Weights of a small transformer language model.
Size: 7 heads of 64, 47.9M parameters.
Training: a variant of Muon for these matrices, 715M tokens, 14577 steps.
MLP neurons of a small language model. Each row is named by its layer, matrix (gate and up: input weights; down: output weights) and neuron, and shows model dimensions 208-335. Each number is 500 + 50 x the weight over its row's rms, rounded and kept within 0 to 999. Numbers have three digits each. A neuron's up and down rows have the sign that makes its largest values positive.
After each neuron's rows, "raises" lists the tokens whose logits its output raises most directly, leaving later layers aside; "fires before" lists the tokens most often just after its 100 highest values on Wikipedia text that the model never trained on.

L17.gate293:463491399509499492501493479424465551550460538522505506466472488424422456475553495529534409546508516448508453570534428520482502485453558559409451551424514337449556400503573588440518517512493448448504505498497477432360524511493506483548498497480531565462416537481470497457487500527488526530524542543463414478543505434547431488462560490455466491533408513513550467583418451527538529572508
L17.up293:483495504572524490503498473486566563499525513563514354528467480527579489513469549526504550533510444489456550488531533498430476522487531472554498545556503517542492407493490490458474455492569551542486504558500508479508508562412586507494515399545409580499460447473559470443589444524494519509539535532444424422494429457509577408522450498466540533587598587577505490496451486442415494584591
L17.down293:461566510552555432451445554460468579461509552563450496466548603521497497426494460370502401512475462452539522458509476413549408509523458455478494460468566476572436466503510568548507507435578582419430489518518492506460526412490396445463556496575490504475398415439509428518440575541472556388430554418508429475526524443470511459574530443522557508492529505527517445500440433508543563506493
raises: "1", "4", "6", "8", "9"
fires before: "3", "9", "4", "1"

L12.gate596:474483551539483564603467523448480505430478545481490483467503479468486544511533515463394509529524505507515572517542613522431438415507546462466544491560489475490538552559532618496402451409587523479411393531543489468486517489489452519475537502476362430480489548482497516500446529466550469496481471531439463492629496437448502568531531447503544411442601463366511465525445499561427483517557
L12.up596:540532534463490491426539500493468485516521505533529528450587569494484471492484612464392437538513610480449456468537664414516457507583401459526472506496544473497590510587471539532529369449527479521444473565485434426480510476582471536458571580520540556448488616563477481509420492521471475436436487531484488544484494482461407410503545421490561511501534599544402510431524479503530528517544
L12.down596:493523484549492561481520521570493428524539447497514512494515487524439535427460541510447628532592503600464546498561539469462504459501485544505518341491503428494448396431512536474475433414478529607480413453497503553437465538618522422570537527571525504446512517451562529513401534414579465560435421440478516511421515533556579534490532516472510424505518510439468455508475487475437544546524
raises: "ants", "ant", "ed", "able", "ing"
fires before: "s", "ed", "ing"

L17.gate421:569497562578425535506489554499488482530567479495576476476531519471483487539602551539495459491519469504488550452462519511458501597538481427444480454404490476422543565467500524413502544462506406447582564532530540493529517438529504526575578481549487431456525494482503487474509590552519498540522454566559537413538489531451572519549542499415478517539409527508521364466452439556489503527439
L17.up421:454524579506411450548414493534544567442545484519541457458457554488516556477560467486465571546531582503525425572475530501495534498468471426474477510471448568371447534542498433465575536606500534509438508577602494551452489474527503507594523536487580480452586457350512526369518435486458593452544558547497479531578418563465474481512471454483524499430487475567508422488453473523445504446551
L17.down421:555433586486520489476589608520554422555428418483514431411504442530481386529620522563467535516428458508503460541539535447415446404448569546529531528473437423580518457444536465560529444553535566476403461482437520559580612410494406405481493558594541520484441565426557545568501434380497474361482497559487450506477550491527473568477461543470516558535568445508465516523477457553522473519490
raises: "ed", "ped", "led", "cted", "ured"
fires before: "ed", "s", "d"

L18.gate622:524540419486456491525507381525496425566444512460505506561547512533513493505486566494538518547445531480429489412473519534532442458466408476588517471461554430600613407499465535605469449479502517515494448495516541521486481569533527454464560433444408555489436585512528523493603492503588385497547494506464431592462456492539525508394449450499572413452506453529450484443423554481538534537498
L18.up622:544463480473487466488470452563473486532469450463453582534482498427483425485411534520508477559547499489522398444471472598473485531494500510577534498461534467536447501532489511516386491387519616393569541520444464507476402527517551463563473473489344522519411490556500543505466550350523418446514420620506451526572444487509484523449538515443605539535486506508481501404431531508500528579554
L18.down622:557445478557490478563478489422527431464530508522501538508428498566512477443467528430555546493468487464438406458508481460532564465553444527552450538565425447442527467518520541573498533489544515471430470477480518367460570478471502438556450385438474456472526488556461497491481532530463440392515474518565544510588432539473438552421487521647478530469399495447475479538434453403542555483520
raises: " there", " on", " here", " at", " during"
fires before: " by", " in", " and", " with", " as"

L18.gate680:438437491559557523551558340399476519474509557594520509483363504470489491420541523479490460534448515482466492414561473468477527477478516517482505577478456391495491465466504503494475552497467540540494534498527513566516553457471481497491536530542467471489473559521519391514494482396466358583416596518496449518518486439609486491496557452511465372578502517472531490492495441456579467553508
L18.up680:516480498512564482527509530491471453517463572542473454427532543488551420629584497436540489520514538445595554470490551542546528561438470531537499522476519455509485545431497492452416462543527550529454498472518536474454529501589500491481509405541451609528436518520501524506447494523504477449528559498585484508469501417497462410518488452647529465490497479550480458517450568453522611553576
L18.down680:513439607577569459496550484434444476474605584574510553479481515422506462525499477472470472574582456519517470527516419478500448541509534410453432548445562486522508377502457507543501429486471499480461576494478468464562503447464451414539528487504479515529441442477520459519477522466466550480420587495509503428562512442554449490512457487509532521452492499560539554445522462519503504530450
raises: "0", "3", "1", "6", "7"
fires before: "8", "2", "4", "9", "7", "6"

L16.gate540:536436506545412455513570570461555531450441497497479539450507415550490457553422481569511504505424495498607550521497447545437462419411442502596544543538592527604490471565434514608571565570559439528575518593518380501495483503469466417509478526573494537475458542570497576564468541419420462518528475475444508636511413470455540466521495536572450508471487460569566518553447483456501552458513
L16.up540:485450415644495473527509527549529560545499573395435495566475487352469477590441463480573530548544579467560536400535570582482437564437503462613548432525551552488577497503481566517528587501505481536552483525565539462432452515574526511513484436553512409512480474457439514500481498409485430523552518447554497518557468442497537441534552517341461471420486540463519516554514468543513442510473
L16.down540:485441507422577436454474498490526490503493537615544526540520510617574510494459537547443461468514488531515492503485459461430513469490542468493536495553495415583414539558496508530427469558553427548503525589588452482557559482514410473480528410567546552475393479527465586461491533452488513390504384469493493450479524530426510604479537490654507490473506355558642515611448527496455526495485
raises: " before", " while", " because", " where", " beginning"
fires before: ".", ",", " and"

L13.gate437:530494568484483461558504469498454555507624563497517501483514465487513482471462466467546533539518426602486520454520463464490535513507518547501426502505508555486548521571444566421454497512473486463377437466428516513563459478460517482566480530476497459543546451571492531463538432421448497473504455528406468576420580469528512499522521463467564434482438433556540481456417546584490444540419
L13.up437:473547598491481500499530566522462526557661487462578431536497503517523563538502454509456480450475463512514435380548436477537450485457436468546486497429508567487533430583449506492571492509485526572367452472416588446548463506457500532564481599568467478477518446541430516469420403409466511526564499490422471560440492482471555438481505447513529437490443470502568551434488468516589489524461
L13.down437:464501455511568467521463509523508492542657562568530546503505414473535569570441531529575508476421445490488508459529537544581503527519567538538465454531479554479623538618549496484422469466440479561447465456431556534601395512474566523585444533565428374512468505487530501514534393381481479499514478527483477602535543573494592526472479482506528456374456439443472480457400457552535403519443
raises: " with", " With", "with", " between", "With"
fires before: " with", " to", "s", " of", " the"

L18.gate573:448472545533433496521531465543566494533467526475389489490525519443504543454506462490512473534465562506564601490475556668488540599477570477533454470462533477424591541549473509500473522538540447455440562531488438603402524474482425523514518510558498520468489611528600461431412463456486420555450436398490599434405469520489412524546513546484509502513471488498605584410455462487549475428517
L18.up573:573455525566462501572428475469462541556403568529555445569450441467447532523528618466504522471506512487430491517501502369580464571497502500443581467554470508570467540555582558509419536498531473463484496510556455532497421453455471486476452529474574454510507556490582505620587408428525392549542482488521598509458403562533468562484529402460506415524522619533566543445509474560488547561520
L18.down573:510592489527509546404540509505472500476444506494532557464488456479479484474512552458468430435383512525548506571466479545522494497544540530533530597497539547537517444653512482465510449516567409503616490506544471531524550494457506544718489549484438529400463583549503447606518455577497514519560550524495501447488517471485367437464571505461558465535533543514556464476484536599559504562536
raises: "ays", "outs", "ces", "ks", "ins"
fires before: "s", "es", "e"